{
  "head_dim": 32,
  "d_mlp": 768,
  "norm_place": "pre",
  "norm_eps": 1e-05,
  "positions": "rope",
  "qk_norm": false,
  "attn_scale": 0.177,
  "init_std_o": 0.0,
  "init_std_up": 0.0417,
  "lr_head": 0.0051,
  "grad_clip": 2.0,
  "batch_tokens": 32768,
  "doc_mask": true,
  "train_tokens": 169500000,
  "dataset": "wikipedia_en"
}
MLP neurons of a small language model. Each row is named by its layer, matrix (up: input weights) and neuron, and shows model dimensions 0-191. Each number is 128 + 32 x the weight over its row's rms, rounded and kept within 0 to 255. Numbers have three digits each.
After each neuron's rows, "fires after" lists the tokens most often just before its 100 highest values on Wikipedia text that the model never trained on.

L11.up393:123179108116098139152186139148086167121130163128071138132135128121146101111132126142162162172203092169124138143133123152114159114068119143119136154122068215148196111146089113110139118096094137116122057121176102161105184150174168141077146144110109162091088163183084127101148146114109128106128143143196019132098177143098126161091172116096091129144181051143193157109157117133153063176160116145134114073124146127123095071111138084160063115091104126144136152128106101054160086101208112120151118104073143098160140145139149143145126112105107142143109136147113108157096100099152111136
fires after: " A", " P", " M", "a", " p"

L3.up388:135130177104143173069223156106132179189123094174119198100135140136126119148121123123156134191071119132134151132084110117056188162144168100094142137075129143111058093144149195125192098094157167117073148095136129107090149095172144174173091126088065115141171100126147066188140136109085128115116132131138119128146130128114126107149160132078160125173071113197110103083103118146118126145109163133102139083135154131139141147121125195109182155068149100138204118184150102113153118167113118155141163131072185110106157139148121111094150096120148132106129158128147109171159109172097146077
fires after: " K", " n", " N", " H", "N", " T"

L11.up547:121119184162082116108177110120107104140121151105072136111109126190187139099103122109137128165105109123187161145134153099130118090132188121069144095177090140078096171056091062168146139160126141092091126096115128183154136043171173088149129113111082118130140089116119105200118116160184063111099132068149169086095137166182129116098164172162104126147100108098135070116169102144100138087128080142173189077134148108165152168139129171132141139104119124149129074171155103123094165142136103055133159130139104154172092166153109160138121154059123122115141115114141087150159149147120187163
fires after: " K", " d", " w", " W", " M"

L9.up528:210201103083153126133094145092132183152131170140107151102164172115190124142062158132210133111092120125096098166096151185109120102143076138148099155135071139146097087140144068138116119136176162097124108113155094110108111141109033075169179133143179170092147083102108159130105178160105131146200146092108158138128107100140127120117123117083150111134124131205094097137138156104043138134067111106134088160095111113136172111153154166166076168121129123124142124086103113123074120157148134107098191162132140116129177160137132144123093123174159159099135096064103107098171123090114168134
fires after: "ro", "ee", "it", " d", "e", "ri"

L4.up694:140104100145067134138166122131117156190153096110158120131125130140140092158171113080127139150104117116183147165075207122135078161120127128153118125129093183128069165123070089137114094124103057096172136148181145108094112087134172098146177141234061118116087153096125101119058137134186163116108135137133110091138085135153100140095072130138126114161142137136128155150119190102114146171097052179146110170127116061130091163091093100118084068098128121101048160148104092139152110142170123130116089144136137134118144136146203145104075140169097126179130157123188168120130133128100131165
fires after: " G", " g", "st", " s", " S", "os"

L4.up464:164154128099130194121071079079078118140101115133096055101228090132090121145111142121095165106150104147153163139120082177103135195117110198105120124182171135074100108099082146083147123107136128133133171155188097127170084129108128110177093179050152121156199105126108127101163083122091146104159164153166174176154134112144153077131140084080159129140137086133097121183107066087117115137141128106129188122139125144073144138092148131150137130050128143111144141112095101139131157156153210111128139134127145160131096088083168123106157123149099137109182164105145143123141147174150104078
fires after: " C", "g", " S", " an", " An"

L7.up48:192146070103124165111126109130143171131092123129134133110113069089131104184123203116142082151115164084148103190118156158117105159143135129077098212094130119174099116127113073137186115093149155181120123198127078136153176119106145103172130091139150201190117101156101132117112116110130051106097090134153141150145143138133123167159186092143135106161106118114137155107115129145095140142127174140098150177151128101122142111109189120075090148204062152109089125124089142164089082135143107094096187088065134099119160169157124130148095060136153141083159110169084129113081128103082129080
fires after: " E", " Re", " Br", "e", " Fran"

L6.up529:157147127074102104107153125134131135124138159165074070142160129160080095099153139115127108105143127090131122093145120149083131141168115072156171181155121106131141115155124141110132151079126166137144195094136110173040150152142149155072175118077104172126119154181104074056087145124082097146201111154154076136127112161132117071118143164154093129120155103141140109134141041162117124102121099226172157154136153133087110127060173107190144071176105124118135128119132076152106144128127140127112172102115144063157090055143152130116104183155193122118127142071159137128077134125137116177
fires after: "oc", "at", " p", " in", " (", " P"

L7.up241:141085102139161110119162076108138089215136132200163195149142055140107127147084120120185124146078046076172142191156132147128159147131054087124176111126132136094116116171154121141138165146051098143100154104147128132069162122167132151149142156159152157126126090135145105140125181140118136118083138162113091122157157117078108113146112163107130100122127110157146077190109125148086110086105155101131099106192097138152089078209105115146132058115076061156096156151143127126150152158111114143197068104202143144074082164092128110108113126128115101137163112142108121150129115119152137099
fires after: "-", " G", "(", " \"", "\\", " ("

L8.up409:135134084132123116129153162101156109125108140087149149204154085120132129151163106160155118084098159123130123149071117124125089111114068120098151157116119143126089129086131144109150090068166143155137110145100131110116124198041158114194199171120117118182129137197096126108121162120156143111093122128118123113048139154059133111082111170094110136177098047141165067175117158177162131130172158184133056105152136173049111161159111139138163175116147093126112133101086171091153147116124133114089157102153102126128069187175169149109143152088172162108085093117136140135103085159172125134
fires after: "r", " l", ",", " S", " gr", " n"

L6.up321:148094124156141179080148137078139123113115102122104145102111164160071173122151132118115089109156129171135096170125123120134197207134152150089137169133169141147145082090084140131153106158145115097088110166108064147138129119091157155149164151078105137143143145152129147106169156120138130095152107181126141144148168073167159072087165176029114117110124079086096152213079096127112201107106078102110085112142160121147134155140104113106124058090163095109098128107111097091144146156141101068202173107155114104068085179099170120096155110123150156105127123112171129133147117069183088157
fires after: " H", " S", " C", "t", " T", "ex"

L10.up199:081108134107106117123129108086114174181128165137092120122104123128137113144165143184145079146073091132114138159132131080164138126092068138132123113173128155154209164127156136144060177122087136079121126098074119130133058192099123182108092137151186191130127122095137091122071129125068202126077121143177163119143076112160182169161117099114102124121174152117146126175156068112125093199138055118111169099069147126126102174095106123094080072176051122168126153150093148126114101131126181118167127118158165122129133085141141137107123176111104111122119148088136118178127160096164125090
fires after: "or", "ep", "on", " 202", "om", "l"

L4.up245:105107050116124113147221122189130151135098109148044197133158131156067094117108151144140159138152122157156068147087117179097100090138138126149129139117162180081076143140093152117213100119119116113106157199155106124128138089157151076139150106125147146124133143136096156131161081099123080132092138198133094086105115141128138098107148167100074080129160084102098123145194075145168153117171121082130115155122157139126085093150124108135164109105154164083128146053144163106105116130083117124140114182081113165126147171148146193170133165148113149121120135090182114155135177151132047102
fires after: " S", " N", " A", " M", "S"

L6.up651:127099137129154113110101219099112198091178114141168128116157173182108131170152113151179141103067120130176136147129158174130137147111125107197156135109096096147132114119087041098179103149151162138113114125140128068089070139158163138132091146167098156101113155152071138148147114079146117142103172144129124114143123104137138115136151173115130145112113145105143125107100047121114207106107127126160134112181108123125148135125182088180134131124096144122157165157058089106176128105090101120139168103112071161206102115092128158127117156060089158133104154130133190067088132181124033104
fires after: " s", " S", " Sp", " l", " the"

L10.up246:105143114124060118163125110138060134159101073106139148092148145124190183124062123113147148161075094142126128114067152143150126151134100099147123148115147146114071153133112157128168143126093139104152055159155087029125096196107126147157171094149133158189148130133115067143172117067120093157090102157139159075102157060114139154153104050131091170132142096173113140117079158119099167155141122153202152117129132082160198088151130140135103167132104104080158139152090162159115091100130158073106141152118125132146203174137151125090056097173120136111153143130118109149158106129173141105
fires after: "ra", "ri", "e", " Br", " M", "ro"

L3.up71:180091105097117118089082164140228111107128108170087202128154122199176142159075076135097085093197117124125126177096095136132127203085107094086190112129107116116149186121119169122128162155131111158136100148147106137162103184139178149139088082155072145136127100163125110082153085109104144189135203124117184169151109123151203107151096154089115136105140154153120129159136117182121181151096116147162097146140110093140176133168143118096188072132103117136115140094076097160146178060139125132130105091094142142138115149128097179145092144087115164093118112140149130105177131135120101141
fires after: " S", " L", " C", " H", " J", " sp"

L10.up531:157107093146148075084082078133121091117130121131109178060136238133122129183111172152122112109179132156175129170133136122132097200108095122171088144085176101103127151139108109167155150156105140130134176145083094097117083194106117171103109167131096115126119113129070131073089109145126171072099123120116115125081106107128131158141126152057154145158171112128103158155139119161140155150135139081117145143148111136082180120141158133144171139178154115075114148076139144171111186135175096100168147127176128113120065139171117204096120120062121105090136068185124095199139087170139111138
fires after: " B", " J", " him", " F", " S", "A"

L3.up466:138160084115105180106145115104108142132078098092134076123084166118132133049117141163089121144156125125175106193112151121044122125124117055102041132127119146154163158101169112093104151146137049187141134115157094132123116083121100101176151145175148159125097097142164098132114092121122142138063085144099166240108107166132104159143107151205182133137148135125119135106121167120140160128115181154121082188103093083126135124113085151099127163135062060098130139100088143138139111156170165122132110179148129095130095087141106187109089163123168154103141149104157129119178088173108130112
fires after: "irect", "ess", "ct", "l", " G", "overn"

L4.up33:141181191129113134117181127177058132139102144097139110133144124199148114159164128154097126060099127135161072171099090172124140121080110127142172137124065150106144137076107136097098132147175117130203123165092068105129092197135156144112153071188102105103117136136161118186122068150111125107123164168109166108147109132114117082150098126121121171128135160071165151150167168087094106128077146096172115176106145107162136065136123126117142123139208167155079173164130135090114075177198152127113150127114131122157128178113140166096132118154079117039122139111095158134139148123114057158
fires after: " R", " r", " h", "R"

L6.up370:114104170128119184081092125102124086153092142061117109140149094169118128160156088122114111124073137155115123149173117137117158090137117099175104137119125063142099124123113160146139169085119126102111108159137114117153132155132122171148164147158148148169092099062148075110165145124026154077109121174111224174147206091107164131142096130142094181206108161162062091148172174133142140089137115116118076092150078110116102112200154121105123110085111162110137148100124136101120116108115179113123132178154141201108157142122136160139176133040159129152076148154098096164113128111172101088
fires after: " L", "ort", " l", "oc", " W", " R"

L4.up757:073103103163143130123179131097063157120191187144117097119175075091081131115133175117123137133129158120107185155148151138152136090083103101152152071158152126158094174128131118163142182089115115191162108107188093082143077127129079119158092110093147116147176148105088131155192154052181133090091087161100122092095105085138099112152162122148113122142128127149099124086116103165107127122167162163133148130129169107116137205176103078139082112126112113156109057129134142172140106092115114152093113158081138108087162226086144127220102148101132143150154130061156147131112119109100102139
fires after: "m", "am", "em", "it"

L9.up428:165125109167121122136121148134110163147071146102089113129109157175146120157148119124123127150159146145146168179137152173174140086133067150107118142108078113130128136112082176085166112112141175145147105078059110129094204135127178125128156097131115123086094068113079069117074108063164132101174168149117069079077140146166117065145127208141135128056164163092131164141147134150149125136131136144144132070144168146077162094171173085134148118106125161129145147148146139069177102158144094127153138099044090096146161102181128128190144078104103131086198181145109099090135104127110130106
fires after: " the", " a", "m", " M", " A"

L3.up216:124095121102130176058093120099140109127081134061099098089140142110140163154143103160058214135100106103157154134103098104107141153057107092151147091172153133192155148097138075183123134114080134121156158125183166111131165118118065138115135146143141153171111176146157021140114065105138139106098140141076125144123151090134061058140189159131143144102173167169148117160148183084135188106138148112153097112124083101086159127148146180089164154111076119087157176165123136137125107127152183123083149173090139110100132119149146153135138123129118145064152132111152143107137095177168091127
fires after: " w", " l", " W", "ct", " g"

L4.up701:115105130164122117059232166130129167163079148135114100118188145167174164165135173103169113117097156120102097156103093105134133175143148128102206102111097133147100159159119125108182133168137138168091118185124087149074087121172075168156144111076079147119105126110140125111172146122110108089079124060072095149144062097160126127139177192132105201134155060128126181154154111154144093116122142156119136075087075110117093143134169066094122120112101130161092179118159128139096106107129073163094159152156128173092127113067160113096140140091135110129085152083091115139120121169143109139
fires after: " an", "ist", " An", " S", "om", "y"

L3.up636:162127117157072145089142190131124086142119116150168208112068124119163069117108131136111117122119123101197091128092070072143182103109142096141117131144118150137133076112115078090114135142136098211120145154160115104128193081125091139136210188154056176149111200162128131141156138096132099110118139103173113120113089150101136199115146110166112169130111158098174139104156132173127134130040199084091104102139131150131142037110195140104119135133161156121114125118098155132110099165138092147095132117139085131127135202122101136094133123105134134120166120136057168092140106083161124146
fires after: " R", " G", " g", " J", "g", "al"

L3.up504:121063094124168109180109106171138106129159142147153122073154145081099088130148120112134145144141109141156133123100094144161179120126129080143158106151114134179158192143116170145152119128146027115109173110082124131103150119068118123045140139105102156111040174124142140180112150080140182139158087178142146153146126120156134147081104109183110108172091163112136088079107097176142191133110116090141102152126123145147125140159139157157127098110083140131143133107101125157211164145154153183133113138131133163158086177104103169158121181108096076077098073093151163078073094180058118093
fires after: " S", " s", "os", "s", "S"

L7.up108:167154117105115091103155132155124100136140096133160183074174107082129116107118110079168122087106159110138075200142122185101110118107062093067125069163127108104162133139098167104120168124119046102102170129151093117128132083172105110126119115118102081126115139128114188225063131145139143132108102121146105152119095104103109121137138198153063123126099117155144145131101116149146113133107135164104152097198135167140105095112115157147141078127074114147096121062132104127084170173126116219147136105168146179207139157156081176122189166142115069144098169143178152128160152109131109138
fires after: "-", " S", "ch", "os", " \""

L3.up705:083116134109133122135100127091177159148075130162145164129097116118147138180176190073119115113206127081136085093072098114137140125150083127147157148177136158156120070141117128109204128106117146141110142144108132138084107125067114150153124189109194161178139157142166158134153108155037075129047154094188081150094131154142094161144175115109141103114125165138101165136173148151059164164114130113137098084147098160101098172122141209082149110119132127068123123133172102144181110150115116149150159109105113118108075095133157125086140136086118110105125131145089142188044120141146068121
fires after: " V", "v", " v", " E", " is", " L"

L3.up654:104079112112187129106074124104149131105066084158127118171151152127120129028105161185164105143140109111136095114123095158103158201094131200125143125177113145117109175107091134081132169155123116134171134128186113137117099112172095112152175129180151161097114096152081115162112135087146095091106188139149153172109171130173121088118202099159108218165132146063188125119090125135122135139157149141119101107136094137139166115122135093157120060081110143094127131116104080116104130118052099137098124116094108123158098159140122163110120138150124125184091077079167186108112066134175125192
fires after: " s", " S", " m", "S", " pr"

L3.up540:143120156098083081095136133180143151105172161101097108186074106164133137200114122180127123104156153078159163138088184134121175137151110113170145149139154130147118181075137168079118114116148153164137074092162058203140151123159126097117135111138092098078091065145133112065137129148118163109118141147146106203189065174123176172164139094115126208162091191143085147119137144070129111145152110137108127082101072161094133076150143143082135115122152132140134111123144136106120140181114153152141144145174160121090118085110142105106217099149076177084145132097135130109104094091098123110
fires after: " R", " W", " r", " D", " w"

L7.up477:146084115144172108108090128144161164164126127154087088111124134169100176131101106141139121083240130102107218147104093127142144159173167103125095125155128131128142097186054124108107121116179111099101119131144084172163103108156127080160117146104107134095105053124111087087101129132150141171139096148113082168144150106118117119144081174158125184120151146121125129136123190122142082080129060097120124132141091097166149085136120170135067161135085218137062145139104160159128087185132145129182082082142106126203114111158085159103068103155171101155135140123186116145134133163112135169
fires after: " F", " re", " f", " ex", " G"

L7.up281:147096097110107111143137109177106107138086120105144120113148137089098138163166177124086162113104159114131075131158093138207165131120157144133181091146121190053167150190169167113201096103155077114108108151141150123139133120093121157104153147131138143127085129148130152115174134074110164162126123199121144123153085120123105169125136150123081178162080111131096127104073170127107102145043164163154091109107151094189086137154144127126159042139120138100070131174095136139080148119072101131117079103117190173158138181153149162048138058120100087108130133101166127135130067159156127160
fires after: "s", " S", "is", "us", "al", "im"

L7.up332:083094119163076152128183173093194122154101168185123060164141119171160145142119116166093161085097174117145144141131194103141124151067115089116106098134127102047078130117115138149124148098112115136085093167118113160167163163094063139159110154060096141172115131231120150111097162170111100114085115095102099127175116144134168120142101169187160150101102069139207116154138120209168107077102076132111121108123087115130093132109113144151109120099167096146121115153128128114111105163118068068113111104170130101148143125134135169125178110130139140076150120177092138176154116172133128093
fires after: " sy", " C", " S", "l", " l"

L3.up381:192113085101147137169105128176206082129124098103066117133171151100075110151095030164138089122115116138188035151156083111189176157134087128121152083116117105088134155110167128140133128098095086139163113094149178148139103108092114092140129145131118100131174119110162200151159133094120147090165132172154139178156120120118136158171156163088175134090124153132120130105205133132080160080146159124120095103139180155129135100136126169159122046091121107157123070147125103094086169157128070105110146041139134144111103155086086097170127133136150129149116145152097133146145116104095169172
fires after: " K", "g", " k", " G", " C", "K"

L11.up554:095099118206153074101144096143076150119145182093059113084198162169145163160117137098175137121142134097160141164171137104165202211114105124157140162121119122079084159136106061116147124174090125114135167146121148107100105122164165124193112134137092146125110171121134169157162118144128147140096141104115070137134136110125134157112141110109082128091133132126184074137124083118136089099144081087116175072066119091138151132110102143096085199117124137119198131111161121169142134044133103015155169122093095146157167167141113130120079132114135103132121159132151121126101144174072126113
fires after: " d", " E", " D", " W", " B"

L3.up177:126099163147156181149175107095122134090145119078114053117118141156111056123122177111114035117120174112157090154111152174064149153152150144088142147140143122191112119116152105131099094149201090099142163137142117117133083137118155126130150074146088171080137125156142101112124104060076175168056153106107141125105093121172111172184081209131112146113182121170112132156154125129126166087144148138095109113154119110124171126144197128081132179152154151051101096142113124122158188137153119184163113121097138115125097136143068135162084111159141095126167139045160087120111138090131110096
fires after: "res", "irect", "ct", "ess", "overn", " ch"

L4.up169:188172139130155091104137068127145189123074137116125126151131114103144038136134162127070062111109130117192123119122127169121074118132151099080141120116169155104106136102105072126143121143125059155165128105225137145139101079166111154146187155161079113144127160119149146181111072167130119102144184096125106081124110158154109163174096109129130164157114132142137103095129226147123219169098140072111149107153137101101190101150188126141154096148118127123114189063099152121163123141118075100103133151102146162100132109116126185100114130160143102143150100156115162137182086156126076107
fires after: "at", " G", "st", " w", " g", "it"

L3.up77:111121112134111144193135154183110074093114164130171103147137131199158078165125134111148101116113194061160120094083144170134129177179128153119103191083089202077141138116149133107098170130118088144105122123115157104080138075096182136149136139158143144133143097122139128129106130131091124095108129132149175137183121124096095150114092149099123187113122136132157166151103135127113058158100133100169165106146091150143128040061078168127111157112122170101106183086199133101100132102201142180077161128138117101146132099141127098141165142185117108128168150108107185172086065080141117068
fires after: " R", " N", " W", " g", " r", " w"

L3.up360:066084124097123117157103179200106093114176174145075099150175153146103151147122172136143114113152156155105187130166136138152104093096104125171181151107079174090120203093137181164115128108131144167089156074144144047133100111121141122121070141106138152163135128098070118152093068121130147120115167166101141167122062188158121142206159117130119087153130107092102138103069081113104103146090144144129158135127150118093148168112213107102148142185117161133108103114181177128125133094113096087085158153181145144151155208063091075133137125119089124133134120121154146160099123084122127103
fires after: "ab", "am", "um", "em", "ig", "ri"

L3.up759:165111124123091152130198122116086121099099090145100076170101183119133120138116140164120167059103131094133168104157119131138105094197082107106138143121132128074151112138130153118175122114133104160127113161110133130041099137098187167103149090120108140096086137134124148171124121097128158111126125184149162103175079114087152136157150177120156130049084168104181195124177137156091082187173080095100129102104144144087115089080084126154179141137135154084091135137091115110142094122122162202065173172119126098141098099078133124152155092226130151117174182129165108078101135142131157135
fires after: " R", "and", "R", " r", " W"

L4.up221:117142127098098123092134192139165155121136096142075157169144097153171195121130161133163153079144168145137121121114156172096164137120125193117149153140090097092149101126114151176149116136128114140117128101080121107160165117122124161110078095105170072098099065187181134123122097145101124143173098080053146074149178129157107120178141123106118083171084154118108121123135132127096142107206178099136174186117083151128128160100141072080110122105135079186150109182184120121072134144150132091137119035144135134141153147097105158132140079097156145168086201142083086134144175080076149097
fires after: " t", " T", "p", " sp", "T", "iet"

L3.up337:159152126135137199127178105098178144132178152081103130115134136086144155073100147170108148120145099164094150181138165151133108121090109129133069108118117131121190093130171111126099129164167165160144149130131133140089118188082131193118077166125174173130106141123152097048112140072153182136072092131125129107154156122199124107164164134147110096122134069166063142102096119120108128073150158198123186121142207090135153151099169087053103134135148135083100110145116120065119144101126157076088108130133174143098179112160167108112100119122149074173166105055123108114115147130150077137
fires after: "ess", "ct", "raph", "em", " Ch", " Sp"

L6.up189:133120106074131177097130079107147077196118121138115086137143074114121106108160146116109175108129132125190157119122136127151171232168087124123162066124136126114146108111127134126206109113098119152110094168114124179141117091058114124117168164151107122151074162217131197138109130106182173083145142148115180121112145148111107166131074093192047231147145095093105062114122079119083116113115100121137091142156119152152142151136157115057120090103130159110146116126118156162096122150161125131107080120173167160143109111122117082136100147087070156073123146106142145116105136126156131086
fires after: " s", " S", "ist", " f", "al"

L3.up677:108185136122157100139084126103148098055090146060090113125138122132122122192231088112081132121134167134144140109089124098099128136143105134207145153106114062089139106118113122153131119153096088116169097121084147107095122087142113124173134173154085183107149129190091136135125128104182139212123143093120045143095143132136095102181154087108117132129170137165141138155157153113150163115154164109102133107097050116147167136133127123104182158125105146095138085127148146136078107178152145134102191167068117089130129103199164119095106141095184084158190137131171094127144059096153135114
fires after: " w", " W", " F", " M", "ers"

L3.up155:145129106175109079090070074162124144123091152173140228083171158139121149175138107107163101132097121179145171139120133185090127109105125102133130091142054128108118191112156077130138088152092098140108139142117121160099076175154117149148106129153087153129162144131113113140132128103149073111095171098135080151108109126144131175168121184069156159059103145087114104142118159130084138178087162166148086104114146050094205090157174108179114150089096121140151160047154068110118147133093088124143125179105131130150145116080163146118092130077105119097173133173151117116175148148086113153
fires after: "rit", " J", " S", "st", "p", " s"

L7.up734:100077141071103136117144099109158203129151190116040137117144163149115057138058106192161120125126145180112155118141127105123141095141117113115117170094144155159130137135135142143143167121172080170114217130079114062089104160137139111180110174134114134195116122114121086115104139159102154108151177124187151167069102091128129104155172117030111097114141134099126092092150106161144113147114158104148163141131126122165196132136177122111172159146066125164115109097118175120112126164107133117071098065187120146114093062106132112094136155059148135075125121123139120143106103153168157085
fires after: "er", "on", " I", " J", "al", "or"

L3.up724:090140188132122032160147148135087096125143143071152058153112127166141114155178121148141143106124117073136178116098157150096094120088074107112117150061121067121170169084109117078125127079089102128146172070165156123182131139142185174106182124141103116133090149159177155098123093081150137149112123155117170144141148125105096098118139117151143202113109188080152137138204150117069129108094111098121141133150121145093139104104073128058119168143174102088141164121154129178150127122164171114110168090075157137105064139154147098110103126168070120145149135153184132102140099103130178072
fires after: " r", " R", " or", " col", " re"

L3.up148:144118142158134164123147073120186135114120147125073071120095161058184125097152174107126131113148104167143068146113118180127133200127115088159088135155121135194137119125119173147114131155109182133116070097129204123059117091042131157108137096144108158097108132145171114149123083097064131135145107118107142131120095114116118098164151163131148143073093121178086100056102219127127072156127080187085148083117113110134127079168137190101146156146149115105116157149160180119121144128090193147155116114138151104100143152127119151176124120126173065130126117152081106098153101116171110054
fires after: "at", "irect", "ct", " w", "it", "rit"

L3.up401:119165140127109143122125154148166161168133108142147199108127108103128127077145147073196127114070127144120100182097112120127197148147075087132116111170087131097123107093126089197126112066160156077144132090145119135099137151094149080166164113146180158145132064151186149153074139150108120122108113117081174165139158101209114116139119191096174075090105139149104113071171181175107142133084169100119148110166148134111168110141078111127143104124130067164109111104177145113144133141099111119097141073109112109118089147127104087114121091147166103152147162203066076192172113092077163104
fires after: " T", " K", " G", "pp", " t", "ap"

L3.up465:189131131165117155145161108160141105149131103149100077128176155127130129138158153063180142142162159112137118147114112118136127190108073108054180109121194137083118189147114109145120157153072103137166124110117142090139062121065100112073107117122080171118053207090087107106124081066096098157113124146099144178133135155112127129097066132146170190153161095131088134056123144134108168145099140080161140164079174145141142169085160119113149133144087071146170152086177164146090111108131109150185083126115161151154099128156130119101074167098150114126163101098131160151154181120110162165
fires after: "ist", " s", "st", "em", " S", "it"

L3.up105:198106132153150216121152122215107155128107146158046099116158154142141103094120155132160111135137116078191080131138124125096135125134167084097173142114131106047143155144145160117165105135131102155129139131120123134106104134114154187159121054161088159159077162109117103097070165119126087114153137108075149137155073137104121152167125164109135173157133117204115082138140128186116085125157154122099147078070120107117068134086164107114147088077090172134144138140183122114130130145104163151157080141154102223071138135164114144144117123062144165107104162093117145167169135164118130063
fires after: " S", " s", "ist", "|", " N"

L4.up227:153141131082138044068139111112093148115094094113105130137111171109124100179156099125098099180168075106118122172139167066101131177079092100117151064157091127144154140149182141108116150124123057125161197123066135158125092169108135112163139136165090128100182109185117124117108131130133133173127111130121104165130075151165091122146153107173086160128109194109134108144122168151131145179085160159164115176137137122124144068128081078153092090067105138135140199163124123132103188104081146146149076104126042184161103169073153147108177139156088126172119082139134142127115115142114134183
fires after: " S", " N", " G", " J", " P"

L6.up144:169151132144135181091104151112123132150112121155156081146152130131112126149109115124176161187138151179171181095090099123138118139138158147109184105195111138092108147071073108083146175152122068159108139170128076084135097109096123117138102098134099146088070105157142148120107143070165171125054157146124174119164138179105091133154104168147057143167066097145169062177173114106152132153101091142178092068193175154121118086150174145084114116152119102096096106160048105107171118160168112177124141126145135122104103149077150160132103165123085160080141151176113132087097137121119169099
fires after: " S", " s", " R", "s", "al"

L7.up20:121072109133068106119168141134144137089085182142148185112090132111194117137077120156069058124110119125119148064116083112158172114179177175153135088181143093138154131147122170115157136116160056186159102173057080080130133121112124120148151216141148118130083138192122137114163121149145119090116139110138158194106130057113133113120134155126121148139177112129167128105153141150106110108124105121114170086077166159140185136084125137142159141108123130167105100125054132130142099169122119095101139048145129161117110158131106136071135148105144130073165196141132127099132102112106030086
fires after: "er", " d", " cons", "al", " dis"

L7.up621:169074082092116129125092101130165130014086167109160133141155168124081162158108141166090105173128149149138101132098143155155129142126112116130157167125130143128191130130176136141153164143130126118154094187174162157085120081096125142076122118133088088137117221074114116072077077134109143160144073130157126153146143108152086122138073167144139128163120080107119087167126173121141122132103149128192116118162162121156057128136123165124105118079165177154104159149163097164119105078106198147159091107090108145141044107155067167094136104082093109152133106116136082133166145187123113178
fires after: " ex", "ex", "us", " con", "is", "ic"

L10.up499:135127114179122089086080135091135159104089089134149086137086151170144126130121165163119111160117161079101180112127141108134125155139151123093222126140121091102145155134095162169150139140058155175156114171165143134116112150122104112133157084195121103130084118120129175131132111129129134096107171084166083106108151086150119132167155016145156209170139125123135123134136153140077104134092191090125112146156090217134144054133129109151156085134089110157131088155154173155084139072080135145149121148167144141150062115110134133135103094052157092072158085120171200134099109131102113144
fires after: " s", " p", " m", " M", " "

L8.up724:128149147119096172143160151100131182142116096158116107165109092129118027243147100175143131148086196125075185106092116127087143113116123106117097161129108129146204142137172129087107189142142107157171150102138045116103076122099117162154101153127086090141085098122112187109136074127145127150091105153168156139124137097109129102147125150116094147110100151198117055104129103125106160160143214087143130154139158143079127113094148162115162083142069178141115147098127136167157133109162133148144150121131157100146094116102181120128114107179145091078120129086158136146083108048132175142
fires after: "if", "or", "on", "om", "ur", "od"

L3.up647:149115174097113071152162163156119158118159139130063098165084175117119091130149140124118148203110126098165083200177168109134102149139083075096099101095106058066085185097167140120143094128130137167149120096152094117090148056098142147158144132156128047079129153173104127145103109204120133150100142151121119154145081123165132166147128134053158121144149181162154103118135163104113214099091148075108151143150106099117121061150137140127115151115148143117174143101076090095104204076173111132131104143180171099116110119162123173116158121137129090160120156158093106085080123126141133113
fires after: "e", " B", " G", " g", " b", " L"

L3.up57:150122105093097088184096153130126166153151141125124115147135133140065133143128167149137098089153102051203108051092137141126175097134102105167123177169127145188099084140146153100142070125138167081141129138086155148115109124118135127109107145099083134186102132140103211097066056104091157126133160126154091148101128108123034164149143116158103122092133171201181094108163160156171157144129196181144140148104116143165118089115128157168148123130108149052071172127120123136057147075130138155074139157132103084147148126108141134104116176173158093144150121128151113085105140129186117153
fires after: " V", " r", " Count", " R", " L"